python train.py --n_head=4 --n_kv_head=4 --d_mlp=1024 --activation="tanh_gelu" --rope_fraction=1.0 --qk_norm=false --tie_embeddings=false --init="normal" --final_lr_fraction=0.1 --dataset="wikipedia_en"
MLP neurons of a small language model. Each row is named by its layer, matrix (down: output weights) and neuron, and shows model dimensions 112-207. Each number is 500 + 25 x the weight over its row's rms, rounded and kept within 0 to 999. Numbers have three digits each.
After each neuron's rows, "fires before" lists the tokens most often just after its 100 highest values on Wikipedia text that the model never trained on. A number after a token or word is its count.

L4.down445:503460497472496514514504470529479510483506494511475483519528442498530458459450473508481528518515502515538517508498495537434497481528496512541528528537509509493533485501516500501490506491517521507462476499524501497471471564477433522557525472456523489518485504503502512468496505491503530529
fires before: "," 29, " " 15, "2" 8, "1" 8, "8" 6

L4.down571:517505516500530488512460499499523524484509520502527518476526517521506498479496489502478498494524505499511515537495554490524487487481522510495501497487494459481477452476490466525506511508516493495530489438459487532522528495522496497523475496511506494511491519484500465529562519461501513515
fires before: "e" 16, "b" 13, "o" 8, "ed" 8, "s" 8, "in" 5

L6.down928:485491535497484503489479463495510511547538468529455524512492472500510518476466494471502504496489536457527477534494507503513532500544522511504526491481523544521494500483535440526534498510464464515471506505513495490523537507471493539516492523508520509478488514466513460503561511520500473508
fires before: " the" 31, " a" 14, " " 8, " an" 5, " S" 4

L2.down109:492524457467490540531516508512480566487524533498485519524488454508496468484448449524519497442511486504523508488483513462504432502532504456472487514500483478479522510478484460498520518482493526480502480481530542490550502468491540522471505503504512507475479525509532511459493493514466500511
fires before: "an" 29, "a" 17, "ity" 9, "al" 6

L2.down134:509527455502500500487528487468504522496496457471521483483466470524540505541458507480528481511487481545494474483458513495553492471474487529501490491482533454508529484514538533502493515492525465475476499492515493514498543526509500463519558500533488499457553512468472491499498489507458526534
fires before: "ch" 20, "ed" 13, "c" 12, "ing" 7, "s" 6, "ce" 6

L4.down477:464491507491460510465495536506492449484517528551508503518491561505500506527488506489451492473540513459515483492466489496459480461512519495488519495505512496511503526511530477523480510463528458485489525505512500475501540534488499519465472500472505481454502557499507479514512508554485437483
fires before: "9" 27, "0" 15, " " 10, "8" 9, "1" 8, "7" 5

L10.down421:433514496512477512515553464468539469482498466486502508468485483529449553499445481500489499485485519505530500483479476470491493533449504500465495513501472499483562490507464504465472534447491509482503515497478490501516472478502507487511478481524497511482504484510529521497547465531492481544
fires before: "n" 40, "t" 33, "i" 7

L8.down705:482462551500467489501488535485496480510518481506503490474527481503532491501507513474507475521481474501517503509469486534499518515510488497494487539504510510498534535433525541502527475482506531503490542491512506522487548463552473500523502509507459519512521520486474467482534470484457554484
fires before: " " 31, "0" 17, "1" 11, "2" 10

L8.down969:525487516499528529489499518510467522519487529518489461506492517495505470497512521511529521514526507475475505456521507491507430530502476499541490497515440528497500458490513494487520517553475478519526495484475486490445465484507505447494517537438494521513543525534490517496484538476513450515
fires before: "ed" 16, "ing" 13, "c" 11, "ce" 11, "e" 7, "es" 4

L4.down532:479480524489510499495470545530484507471533457467496499461501442514559501520516494519456503486469496485502510536480519513511470545544462531480565531467492503539506498469538457508458485480481499474522513509516529485468471509469508517493491508502495504446512498496479506527489467553504497497
fires before: " " 34, "," 32, "." 5, "1" 4

L10.down131:510524499511487478459482506540476534507518520511492464476508468494475481485537479485508520491536495498474516504531493457496511518496487530469503474454508517517510502507517491551505531544513509478478490472479504464521519507487518513553560441467515531497485477501494498486527467508506480533
fires before: "n" 23, "ing" 18, "e" 12, "en" 7, "ir" 4, "ed" 4

L4.down359:495493501483500483527494506541571536494491539498528502466492490482593477470534485512507475466494471479497485477497461549494475484473520474481512497502520484511534489476507490512510502499500495482506482511532490482472563491503502545488516489510522510519511521516469525493502490499526467487
fires before: "s" 32, "." 10, "p" 6, "c" 4

L6.down889:527491493484493473504494493501485507545514517522501492465548492529466537503495500472479514518512472490496562462517539463522481507469455478473530482500480499493516521520494514492497529514525495501491483465485487523489563548528510521501550487481477499468465476474507491490508533502505523521
fires before: "ed" 54, "ing" 15, "e" 9, "gh" 6, "es" 5, "ation" 4

L10.down999:543483473565514458488485489501538527490474513516511531509516480505523495551484467491517454467458491517493480463494512507485547524491462515490530519528538488499497478497551476514470496515453551525555494536482497470482520500517533541506498565509469490460533507474525512533521475533510470490
fires before: "b" 41, "so" 17, "l" 6

L10.down369:532507508486465491466518478538512516491554499514508508508523520534524503515483496476461536514466501511466538492519473486531472515559504513509517485511476499496495492538485545469518516484493490508492459501501516504467537502461450487505515535505502488547494516508507498480513466498538489503
fires before: "\n\n" 32, "em" 11, "at" 9, " " 6, "t" 4

L10.down359:504500486515502469525530492507491433477506482508523455478510482537441503464505480459483489518465476546536461530526507448537494524492498533484495496484453517532503520476527449527486524514517503504492470477496503497523479453510522482480490480491519481515523459487491493471516497513478525507
fires before: "ers" 44, "et" 9, "le" 7, "ut" 5, "re" 4, "u" 4

L4.down507:469530483505519551478512516525501506534516514521503468460511508496525485467481438494488519525495497535504499503481501539511508443497498503538479477464528516485542488477491502479515534530504525523498567519535536517496488468524489495497473482502486529501494467534500517493522477498492516497
fires before: "ic" 19, "e" 13, "p" 9, "c" 9, " |" 8

L2.down129:499482535469472517537527498512503465500561492511541529523514501484496504518504489490464507505491525515485476543519547529495466471484465533511484464549458477565499525534521509512469524477517505495522498444533511532470549505484471475506522521502523525526512504508500492507488521494522558499
fires before: " " 66, "o" 7, "t" 6, "em" 6, "ust" 4, "," 4

L6.down643:526524481511520435494478510520479489472489454535510509512488490544533512484477483550483536510455475487454487499485453484524519537497468487509480487533524486536488507468537520467461454509479464507500473499505445531501502473513574489549520543488498464493526490496516513505513502503542498498
fires before: "es" 29, "her" 12, "ing" 7, "t" 6, "or" 5, "a" 5

L10.down28:541488491526526481545483500522508540469462473453514479461516484494473560447513512475504549534501469542496495483510498500519540522510517497531472511503489529503518510522507501513501511489490546511518432500482464494504464480484490498495498485488528491475548508484465475477450505504513514501
fires before: "le" 15, "e" 12, " |" 9, "u" 8, "y" 6, "ly" 4

L10.down484:508533505494511484516496430512495511501485509544497494509518514449509513506504471514508508475489506533521512474476533486523500484487502483517512547510508481472501557487485503508495483529499511513501496532502578475530496473492528509483498509513464481493437468516481522510508507531500508526
fires before: "ay" 35, "an" 28, "a" 12, "at" 5, "ac" 4

L7.down37:534467472509496557490478449514496506445479485499495501510461469493511436479507490497503456528513490450511484537455527494554531516511503540504456520514500482500494511503493526535459528498458524465462532543486503525487492512540536508494535499500521498507455499525515509493528532543551542502
fires before: " by" 20, " to" 17, " in" 13, " as" 5, " from" 5, " for" 4

L7.down441:507512483478502443559521487485522518505468495491479497495495525521503460521503477493494505479467503507487534455496473526521515502488495525493499511458501508531535525540531481489507529500483492472478498495497526473535486494502468502492508425552446522541473453510478495526497492529493519499
fires before: "oc" 20, "s" 20, " (" 13, "ac" 6

L10.down836:531514512496474516526460468549455486523506495472516515489502489464481505518515507464465481502475537508452492465485493492502475488502497484500505512501511504531494508524470515507515523488487529487460519528527490488514499450496505538496514554522509519537496578467473480496493525519511540494
fires before: "e" 19, "es" 12, "le" 8, "y" 6, "or" 5

L4.down107:512483449512536450496515506502496526469460519475490488503479493495514472482485491525504482463513488487519492490459488470555510502522527509506468511472511478506507485493510476525472504479479514490504521530521498497477520492502504478531500494520495497547511489518470499500463436528514511482
fires before: "s" 24, "on" 21, " to" 10

L6.down616:480506523495494494509463557474514474507438486490508540512520502550532527503463528498507540472525499476506499474492487506540504557487502471469503499524556471471547513517530492511478467483544539486524462510517531479537493488521522506468481495538501469520495549554488474464496522480521525478
fires before: "ct" 15, "p" 12, "m" 10, "v" 10, "f" 6

L2.down363:527522532501505550474465517475541459448502534499493526456535459508514492517525530486510459490502485499476516492503476527523499480491489513524463484481533547524521522523562491495490476511499500490501530481478479529489523512468527430519510527523481504478517533524478502508463509485472510480
fires before: "e" 41, "t" 5, "ent" 5, "i" 5

L2.down829:571501511512490487517451464512471466502487539476500476517515531483521520525539497506507522508451459515515529488502492520465501554476482514509523473463471508502465503514462509488489520496504490540533524526489476500488513517508476482466508506503531549560547509481477494487482488517471460536
fires before: "|---|---" 39, "g" 7, "ain" 7, "re" 6, "ust" 4, "|---" 4

L7.down321:500502534487519538521494497505503491510501508527476551456515462502506512505475511515502475479532477490510547508526502535490502487491470518513469461496513544501548492470517545473521524496516555473485490481529549517530479562523498551466580460488477483512488537502502493458484533505552492510
fires before: "ct" 26, "um" 14, "ce" 7, "e" 7, "al" 6, ":" 5

L10.down187:517450527482492529518467511491509517488512471484502487507517499490483503541503478508475528487455611509497495505486513499498476469521501495491517477510529479454557508521488495509478478484538517519514478491514509471514507542489497471501460527513542470527513493529480487505502492540516500489
fires before: "==" 24, "===" 13, "I" 9, "The" 9, "A" 5, "H" 5

L7.down342:491474510542463504494449512506510519501483487503477513514482520496522499540463512494459552498544521490492472526534524519481528524524528521462520511497524510529533468543522489527493490479494491547460522529486499493509500449490527468549467473541510523501518467486501551470524464492468504509
fires before: "ing" 25, "h" 9, "t" 7, "her" 5, "ab" 4, "e" 4

L2.down327:504539506519525517510481515520518465521510498443466545492472525507521490482507525522450473474515448512460499532508480520504510514500470495541495546506513500536592521511510507483469504465503481496433473484533465445479474474542509504510550541495463496495518536505518521502494513463502524491
fires before: "on" 24, "e" 12, "in" 8, "p" 6, "il" 6, "od" 4

L8.down300:465474515482475494502509530504467482482550508531506468507563518522495495483499462492485539521531406512482491500510484471486519522528484505473528494537483532485531502451495454475495491498515492527485488489517496472519440458492461473543489480488511492495533492436531504506518471544493525478
fires before: "ot" 18, "o" 12, "or" 7, "ul" 6, "et" 4, "u" 4

L6.down498:479532467551549508523473482488471539475493525499552501500503495553492485534473509475498522489535486480538503488504505469549540519505498474521503526478485468486520495483502471491469511505493490541489491553477478510477525503488486535527498511486488463477489460525492502530500496461525492488
fires before: "|---|---" 27, "le" 23, "e" 18, "en" 7, "er" 4

L4.down96:477501491452492487468483513476490485552503533536495531529541556508523457472504465474509515475493498506495510525474530502428519479486508497575481477533529516498516489484507511451527455499499472518490504498465518509479498509498541495522461475537499473504496471498486500529517534476497489481
fires before: "ro" 17, "ic" 12, "a" 7, "\n\n" 6, "i" 6, "g" 6

L8.down40:520518534534471466489496488515467515457484500514539464482481469545511500501518494464487533489454505507508548514465540492548520514481514502512527536477494538510500535467465511474477506524487478513478502501479479552497511479476480465531501492508508492495486490522483515496532515512532483503
fires before: "nt" 19, "e" 18, "ic" 13, "ur" 7, "le" 6, "gh" 5

L8.down946:491536523514495467558486467505521475477470497500478478458507473519498504517537490480501517518488471475501531458528554533534468481470524495485531565498519497480518502500501488520527541524505486487474483469509551507561475499501476495528505510514533491518504488460477517410485508507525462482
fires before: "an" 33, "gh" 21, "e" 14, "en" 4, "ial" 4, "k" 4

L8.down528:477525509445485472520470569503489465470512490495500474500485493550512498470510523520519483507457465480482511490510474460520475530526452493475497523511523489530474470471484473547519472510472516514513514474552489535508496508499525498471497475544512517461505528495516519504523454535492507485
fires before: "-" 21, " |" 16, "1" 11, " " 5, "L" 4

L10.down337:506508524499460520503539497466499515479508498534481521479477486492488446473532437460512508491491480481489479519502510517482507488482530465501511501498479477483462485433517517493500474487490505500554530506470492500454484486519512483501488509513459478472487485513484515510508521493485481482
fires before: " on" 21, " in" 18, "u" 11, "ing" 5, " " 4, "ur" 4

L6.down483:519541511481504475475500513493489475491517476453535495520521541518528529504485514503505479466520453482500467491491518504528508512443500529516511503511527512513508502555534528492547502498514527492487516576542536506491489536523509546448479484509494463504447495499490499485529512492499468457
fires before: "t" 23, "9" 10, "n" 10, "8" 10, "6" 8, "0" 7

L7.down93:494515547515528457531481481514529528547517482488507501466508495509519513510502510447491523532484529479516471479528533505510514533436501472478507462485523487488488487487506509502465502480486482498482514538436445484504513508568507521538534498486517467498443515470541509507549457509519452498
fires before: "n" 63, "b" 7, "er" 5

L6.down347:506521465488522494490557525503523515487480462493502523481489503489498496494489427529525489461476462540518482488522489495506476518523482485459542507511489487486438499473526528525531508502519483487465496481488494511494543475488496473510471469543485491483497488477490532482514531508478521502
fires before: " to" 18, " in" 15, " on" 9, " a" 6, " " 5, " at" 4

L6.down106:490479481465574506529562483519518504473474470492512501514536490508523509471501536515479519477482512501550492493530484539500525462503543472491572497496484483512508493529478540524498480491531533544524454540501506490533476489500553523465500476513503506568471535506470535453482493509533496455
fires before: "t" 28, "ce" 18, "c" 9, "e" 7, "ver" 6, "s" 5

L7.down945:470472479492532532527485519485586551505474508536492472437514508482493488511491497460494529504478493481506539512503478565495456498507499494508529475465527518494490525472476491488503469482496513503518505485497465498545475499505457503496498477491533539534517554518512477493521500506497486502
fires before: "ary" 25, "ly" 24, "e" 11, "ore" 5, "p" 4, "ol" 4

L6.down177:488472516453504513505472494529491504536497469507537501479524528477488478501481500496486489511480603538497474499508525466489515465505496542496523498567491470460497467500507468488513476501541502524500496494519499495517514525481511463497503511514495518546460481556495499514497473527475516471
fires before: "==" 20, "===" 20, "The" 13, "I" 9, "|" 5, "S" 5

L8.down744:489517511480480510510491490457475504526495487534492516507500501536523470547519513492523483479505599523548546469506516483507511488500534530512506470497461455502504476482489518499496522510524517518533475482533487514504515511507522502461500507537485505492512476508498499483504511462492516507
fires before: "==" 16, "I" 11, "===" 11, "The" 10, " " 7, "A" 6

L7.down288:497502518494477497505513513503483506545502512513493512496509501489490497513511479499547501509484481496510510481492514471540532519455531524433532545538494499541474458485537492583457457496472539474555500499484517472452490486475491508494476527497454497486526501529516504490507523502527498519
fires before: "l" 21, "-" 10, "b" 10, "ue" 8, "ong" 6

L4.down586:523521482452459478514493501486478557463525535506486521455513459496500496502521502495519481511453488492521490513506541485528554505466496483471472492486517507433540522496511486470449436482463498511481475541474449516500531509506464483461472523512522506455500504528511538487516511458524462513
fires before: "t" 26, "l" 9, "le" 9, "ly" 7, "er" 6, "or" 4

L4.down903:475499477496460507536461526480495517507492480541553500469497501492506545513475490478467513502528523487468553517463493532510472507474487485511518491505515468468474518464479460499496509496526522488510515459454455488456485505536495513521534496508478544479429488482521509468516521501502481504
fires before: " " 34, "e" 12, "ed" 8, "k" 4, "ic" 4

L6.down430:479513555522513488523493487504515472493475511482514506479569474494494507488492504492520477478438494507501499487528490523481553494544485528471430470472541454505509495488453488511477521508466493498507511504506462496506482466488494476477501430531486505484518459505540523512494475544527515497
fires before: "e" 21, "er" 16, "f" 10, "her" 8, "v" 6, "t" 6

L7.down593:535515484503472468519455524453538523528471540486529469509499477487510460493550515527494465535439490518502510537447526481509491526487505486486541519584497499504560490549526500547462510482501506509500485500481521511512507495516509487485502485465479453509524479559490456514555539491514494480
fires before: "ter" 40, "ong" 15, "ber" 11, "ric" 5, "b" 4

L6.down326:515494487507517459466494494492508439523513490510499501490514487505510559518525452435494504489495470512526510486499504551464479482506530490501536479468484502458550469484543505450491522534465510459444482448494511542491469533509512521554529472485506479461536549495471493495507489468549480529
fires before: "ce" 16, "an" 14, "b" 11, "e" 8, "ly" 8, "ch" 7

L7.down681:507508478514498517477539499490508494496526508505490511506473525546532476501468529463514529472457489491496531478485507509496467525528515515506551545520480511505460495494532480504463481480485476518554515491492506474494525529491524520522466539496492500472500437479505522477484504509490495505
fires before: "s" 21, "or" 8, " of" 8, "ed" 6, "res" 4, "ian" 4

L2.down939:474456526499489492519509498480524505507505507540507523518582533474510514486504517483493493485493493500464495539489534508522511503475493525542511487478528486526461516530499484527462478542491510499512487443469520482506491520535503478460511496525517518447508449474506461529437529526498530496
fires before: "o" 18, "ly" 17, "em" 15, "e" 14, " " 12, "or" 11

L6.down659:513538539467465506523506502471478510474528491492476479511495489524475488509509492510497495532530512519493488488493528521554509518510503537522489483499504499513504489546518515486513493432489492487504486507478489500521503556516482470477525511512524521516453477541510530475530508484462558509
fires before: " the" 39, "t" 13, " to" 9, "gh" 5, "," 4, " t" 4

L7.down478:506530553471466509474501486481517510505541442478452514475500443550497491516457516499483452501482515514535431476531519511506516548504487486533481484442531493500490489499473515476518478477458495539508512523494477508472510532503504501563505492503520544477491497482522475481549489541524496517
fires before: "ed" 27, "s" 13, " the" 12, " a" 5

L10.down831:460433523503472487497486522491527495486512477489493491518481504504486530472480485490464490499486523471485484536516499478447520541505505516523505498502515467498572536519518482490485491445555486492492557484477484524520489560500465551543459472477506502499494513501474509506517505506517501518
fires before: "," 36, "1" 9, "9" 8, "2" 7, "8" 7, "0" 7

L2.down799:506520480512463545526470522529500531524467489494543530523530524501484537490510479492487486478499501501503485484495530521498531506508528496457555541489507460477510504478539448503480527488472551486505530538539489496480449477524554483561488516512509519486520475479529523495512458516512547500
fires before: "s" 22, "er" 16, "le" 9, "e" 5, "t" 4, "al" 4

L2.down112:494510468506520500504535498455488480506494467484489489482477512520554481511503504474524504473489521527464516498514480541458517520515509450526465466481557479493492535480496482525489473510487492516481508507460502492462480495502478471502502494494529496506499491510528500489538464493498532548
fires before: " " 46, "m" 20, "ip" 4, "," 4, "a" 4

L4.down423:476512449528517530464522472496517509488453456486526483535491478473523515466515501517498536528512520531497493503550489492478513466505485488550487510477474506488493536468517522484506495535538491535500513529538499482485485525471502463497482490503518488474518512533497510542484550496525547452
fires before: "ic" 28, "e" 12, " " 11, "on" 7, "ing" 5, "ed" 4

L6.down428:495482524496501534471507496549472514537514500467496502501503499513491476464484479521502477496539497471454497458487479562456495525459501483501479513499505466492468513519479510499494505480462470497452472513467522500477505558545506453490521501555515515540519507496530522508457502492491518530
fires before: "p" 17, "b" 13, "al" 12, "am" 10, "3" 7, "1" 7

L2.down552:487508535499507502497530521515485480534483517497444490480491493528500505521504518503524514504455514562524512465509458500499526508507545524503543500492500473512482518447515496497463498519492470512552478507439526500514463484512489523514473470506526483479450514485535501504535493518481486457
fires before: "ity" 36, "e" 11, "if" 9, "it" 7, "t" 7, "iv" 7

L10.down802:503471507522493479516487494506451505521481555505505475484501504522512490488509515498481496490473531490528450475497487513507496491495525514480509540524520482465523574492528502490455491492549493540485521514487457504504442514536512454506528518505446533470472509458508482476529455498480510495
fires before: "ed" 16, "ion" 15, "s" 14, "en" 8, "ing" 6, "e" 6

L8.down688:489568525496523547519543459457455510509565523453501554508508513483483535491468517500493521503487493494524468484484467495529431499504490509456486507497486479547506515499515518525473478495507517454455506479450476479490521487472550490528508503528510462497514514516538490470502533499500484505
fires before: "t" 30, "c" 11, "n" 7, " a" 4, "g" 4, " the" 4

L7.down463:501443521501499505471486524532501485524506467523532493512544510496487490522496516487492496497470615505481486524491497466497488481494488531472493484555476458480532518528516500531513486501516500509527519468512527536500509498494551490496480528531513529522470485551520504509499501530480535485
fires before: "==" 21, "The" 15, "I" 13, "===" 12, "H" 7, "A" 5

L6.down546:531490475535492504487556471529499512504493490508481519478504523482518441476524508518501497490450522475514498508525519491453527488498473460514506540474511476497505531486489459498473488467487467523539448532490537502500479494540521528501447540500482501488494519525474522487468498514497444476
fires before: "ed" 33, "ut" 11, "or" 9, "ic" 8, "y" 8, "al" 4

L8.down152:457530530503540533515520503526529473558480475451511493450533488527480542483502490502476497499491502529489512470475461478474490495486525507528508462531492480503514539457493470532455508483503491479526494484536519477546474513527526482475522547475448502474489478507517515502514461497523466505
fires before: "n" 33, "ct" 11, "nt" 9, "d" 8, "op" 7, "ld" 5

L8.down689:448510502487483490495503510522489480549462484485468525536531495532510521513496491509529510512511541494497502538534439515544559455481529505513514451454465476510487483513468435485526499509495495531518506468481510531515488500495463432496510517545462510479508486513482472484500483516518501487
fires before: "n" 18, "t" 17, "s" 14, "st" 7, "d" 5, "ur" 5

L2.down663:552494485539531498517479542509498490517567465542488511486494539497508515516517490522534542493496503510496488491505520514527545506543458506492504491446524487536549489479497437525459502517466518509529522529518512499533486482510507470492448491491520496547506509495511484488472542457539505464
fires before: "s" 20, "ed" 15, "e" 13, "b" 7, "ing" 7

L2.down643:487488448503472449498480516530493473506510470477518484532531497510487471494552545519516501510471542510474473510500457516497464564510518538500488517434476486477473521503480476488493532509473470486556525493498498510519535533490462492484518497485495500523503494484468414488494496476543533518
fires before: "ber" 20, "t" 19, "ch" 11, "n" 5, "c" 5, "i" 5

L2.down490:494534482480499488507526486503536513514546503494466559489520513507520481515501541475502525474506463457469444471510507502492476507474488518517503501559519489475525491491516546441520497493488473495470466508483495517510536501532538494476486497500470509513510511499482520486549557487466488492
fires before: "p" 35, "m" 26, "ot" 10, "b" 7, "e" 5, "\n" 4

L7.down453:499492418468513505496475539496481500480519534509509513468522491546530481554558480504518486494502517498480515491514495490495552497518535545521489519528494478484481509469524495485509487479541500531537506476455523504524512510496497464502536549489493516488503489475444497520492507519503486512
fires before: "==" 25, "The" 14, "I" 6, "S" 5, "===" 4

L8.down378:440500439504501494481495574485472531510525510458472515511503459479497484498502501536526508524470537520492498492510503473516513491512530490531499464480526535509486497446485484466503562497523465492493526533478470525494533494539468452504506500493525481496543502511514531514533515487555497508
fires before: "ic" 39, "e" 13, "ot" 9, "ow" 5, "ter" 4, "es" 4

L8.down981:508508487495508486498525480505500484526479516424510487488514492538536499511474498564518517504468508439512530483466481503535505538476495485477502510511508477503543524543529530522477474477482506518534446510502542514483533481519452472488535471528533486494531510486508525510502526487520516500
fires before: "am" 21, "p" 20, "ch" 16, "c" 12, "t" 6, "er" 5

L10.down231:522502494507574512469476511477486478509453479494447486510433480482529515492520533516476464540524526519505515515524518516456457490487492516554485493509544537451527522547467516522506474502510494484581499497464495485461503488500501430482552484475506514484536512471513530529490509494507523505
fires before: "ent" 18, "and" 11, "ed" 8, "or" 8, "ou" 7, "e" 7

L4.down478:489501510476505520499519491519452494504493483495560479499486514474555480474504575555487505510497490507528499496491509464486514516501493477472543528488502514469466504455514467526456519531490487553498477537475474510493477516479513511502516479529490507489464480477502485479546473463495511483
fires before: "e" 52, "d" 6, "es" 5, "en" 5, "ing" 5, "n" 4

L10.down328:506479474519520518493499503477523513489517513488452500523499519500493562548544480510548505549482503514489518493506511486495548540500477482562484497444474487498516486506509513501524472498518478542520521517520514489518537491505526460518553495477525496483547454434519461526509542482514488489
fires before: "ly" 19, "9" 15, "e" 14, "8" 12, "b" 8, "0" 6

L10.down252:535492484497487486495509514469475541524489526512520473470470557515537488515460436501487499482517550547475518525507506505514480516481502494516501485508534505466462492498483479499542449502512483569480493444521496482506529499533478479518459482512509486492429504519497440506517505529488482525
fires before: " the" 18, "s" 12, "ed" 10, " a" 8, "d" 7

L4.down853:530479485482520460481488501501477522490488481539501513531483473486531453481457481543479517463502467512535493516468499501495490510533531501517526494545537453481525506515512487493493509516527446506509533506523466485459516501490510460529450510499493517559524485509510501524509549526536475477
fires before: "ing" 30, "ro" 18, "a" 9, " to" 6, "g" 5, " " 4

L4.down110:479489505536478500540479495477473520534542502476519501430503506500491530503509488488461497496495537523507501526491517462486474485499493479549499487544509512501487490505477522510522490508555507505468468535495469532517486471504530503547520499477473500478521506471497523489538485465548526485
fires before: "ct" 40, "e" 6, "ent" 5, " a" 5, "il" 4, "ction" 4

L10.down496:477481514474499483517486512485481491483514503505495519470526485488482502535511531530570431515504475487468472482519487522539533496518462530510490477452496480487531503501493492538495496481508542475554503486472499447524492500525494463505466489476480492559507506503484472504466459495499543513
fires before: "1" 17, "2" 17, "un" 7, "en" 7, "$" 6, "j" 5

L4.down254:528506514560547466499488423491491524486502500528512536510465529550485490486521485453504479485503498476476499492492482501493430502471495539512526535469497514524558510493514483490489467530482523500502484522491482487500482501508489471467482515494498487573513518516547478489525488508503502478
fires before: "es" 17, "em" 10, "ian" 8, "ia" 6, "qu" 6, " as" 6

L6.down355:488497511508434491500537470507480523503524513520437490496513462533493461516525499510455508473510515511479488508502516498489506494475534470452464529502502507496500475488498488502511526464487423509480534471471525522533471499501463483469468516499506488528538475501493497494542484506476521489
fires before: " " 23, "b" 16, "o" 7, "p" 5, "e" 5, "n" 5

L4.down495:477535513517453531509492528498499504501501498501495498522484509529450497480501472506467507543487513444511489471433497528507470494514495501496533494509524480491504476508513527525494509486499477531470567505513541539527484495496500535524491536513540506504479462470528532500521495501483504485
fires before: "al" 18, "es" 12, "e" 12, "r" 10, "h" 4

L4.down2:517485500496484536480486536517516557465520516511496511513523542537509515485512469479483527476466491485478518536508501476494450503514504469506526523506538470479473493500574483503498497470517480510475471559520471496474463428476516482548513491501497501488510493491495489537490526499513512535
fires before: "l" 31, "er" 15, "il" 6, "us" 4, "nd" 4, "le" 4

L7.down227:495506503487507450533529491505442514528495513504456458463507515589526519466481480496535493508491477486495475526507534535473444493478512512491546490503495505477468454496495530485473542495497498522489466508483481539498548513523490536504515478514482493511506481483527499484533484516489521535
fires before: "e" 46, "ed" 12, "ing" 6, "el" 5, "ol" 5, "er" 4

L4.down800:533535495500499500491510500505458497495538495511504518523504496525521534468523523454501483500454480480565504490486495490494480498482523508502501488531542521463503512507537504497499494500502521483490460516457455493541481480512523542503510508501499507528480500500480502486506514514493461497
fires before: "t" 37, "n" 10, "ld" 9, "s" 6, "er" 6, "ch" 4

L7.down483:484502485481504489496538509541540551479510502536460504516480508539521487493519457498512499496503490502498499531480501483516512480518485475540535492512505499523504504475512478493514454499540486478480508464503502534469512534442492440534509504478530538483512446453485483476520506494459486491
fires before: "1" 29, "0" 27, "2" 14, "e" 7, "," 4

L4.down865:504514521520485505517528488526465513501512492492480531463476530511472483515480517523529480508486501523477504469464498474504479493524493521498491517583512475512479514521509502505509493448477538494454495550482517489492488487531509507522536486508513473525496479515525470461471498561541541494
fires before: "k" 22, "or" 16, "o" 6, " (" 5, "h" 4, "le" 4

L10.down357:504476492503495482463524498513529495515519505542509503501563489501532507488510470467502483478494467552522526471534533532526534529482505442495462461507521501489520474494544505508450512499511487483554473518539502507544466514502483495505445527494513522493478507504511477483494510503516480504
fires before: "u" 49, "p" 14, "un" 12, "ly" 8, "an" 5

L4.down579:484477518494484496523533505543526498505508517497532472484480519504522541516485517501467488537580527499460537469510496490491479450471451513520472519501502512500509492490493483524513502506516461514486511485473495495511554501537491520479508524433517523523475472508487514528500493484496488534
fires before: "s" 23, "k" 19, "es" 9, "w" 4

L10.down1006:464495455512552482496484479518533473529531500519507467402536482556494507426484474506485507500516516504523526525468536578497472505478505484511516433496513505469525489545509528484536503511509517520431515519494486522509505479531462531502496533538496526506498497516496502507494471475522538472
fires before: "p" 16, "e" 16, "ct" 15, "u" 7

L8.down137:506460515481481500510473522533497512485517489514513485515495517494471471534514468493484494501492659549500469503470539486490517485518474559469532475556478473465524466501487482510504476497510527523491510512523494494515494542491502500471470506502506505506506487523506504494516498501484520479
fires before: "==" 23, "===" 16, "The" 16, "I" 11, "H" 6

L8.down668:491521525483489484529477501563511497519515450495515493498504525513519499485505522471504472538488442489502486531537508516487470537549483486472491456516449491497475457512474448469464497491501509491465452464502475482505492517509540501474509451517456493478533509497544471479475522577533523478
fires before: "e" 31, "ed" 11, "er" 11, "ing" 7, " be" 4

L10.down124:494494474500518509439521482484516494523520485489455517546529500489531519556482508508488465495480489531533531480500507534501537501447510516464530465466484510472501465532477501476485501491489477516500491494508476451512418488533507488504494529489533526542508498457487503482497545536528447545
fires before: "u" 28, "p" 17, "an" 10, "un" 8, "ov" 4, "o" 4

L7.down213:523496474439505486534458572497509467511474502454513488505498494497542496482531547517491512471486514486538482503459498461522440489529466466557489487529492488508479496510490553450501498464526501523495425493473518517547523497517559454470464489481479486490490530512499475528531527514499522493
fires before: "m" 20, "p" 13, "f" 13, "en" 6, "it" 5, "e" 4

L10.down415:456511554482537499508478558497467501514518562507472481527516488520480497516509470509517511500496526486508502497497507483543553509510499525527508495459531476530513479471490480538533519490494466465514498490458498514461498512517520500545490435476492512500505483485506498544483556513539505477
fires before: "e" 18, "es" 18, "m" 15, "t" 8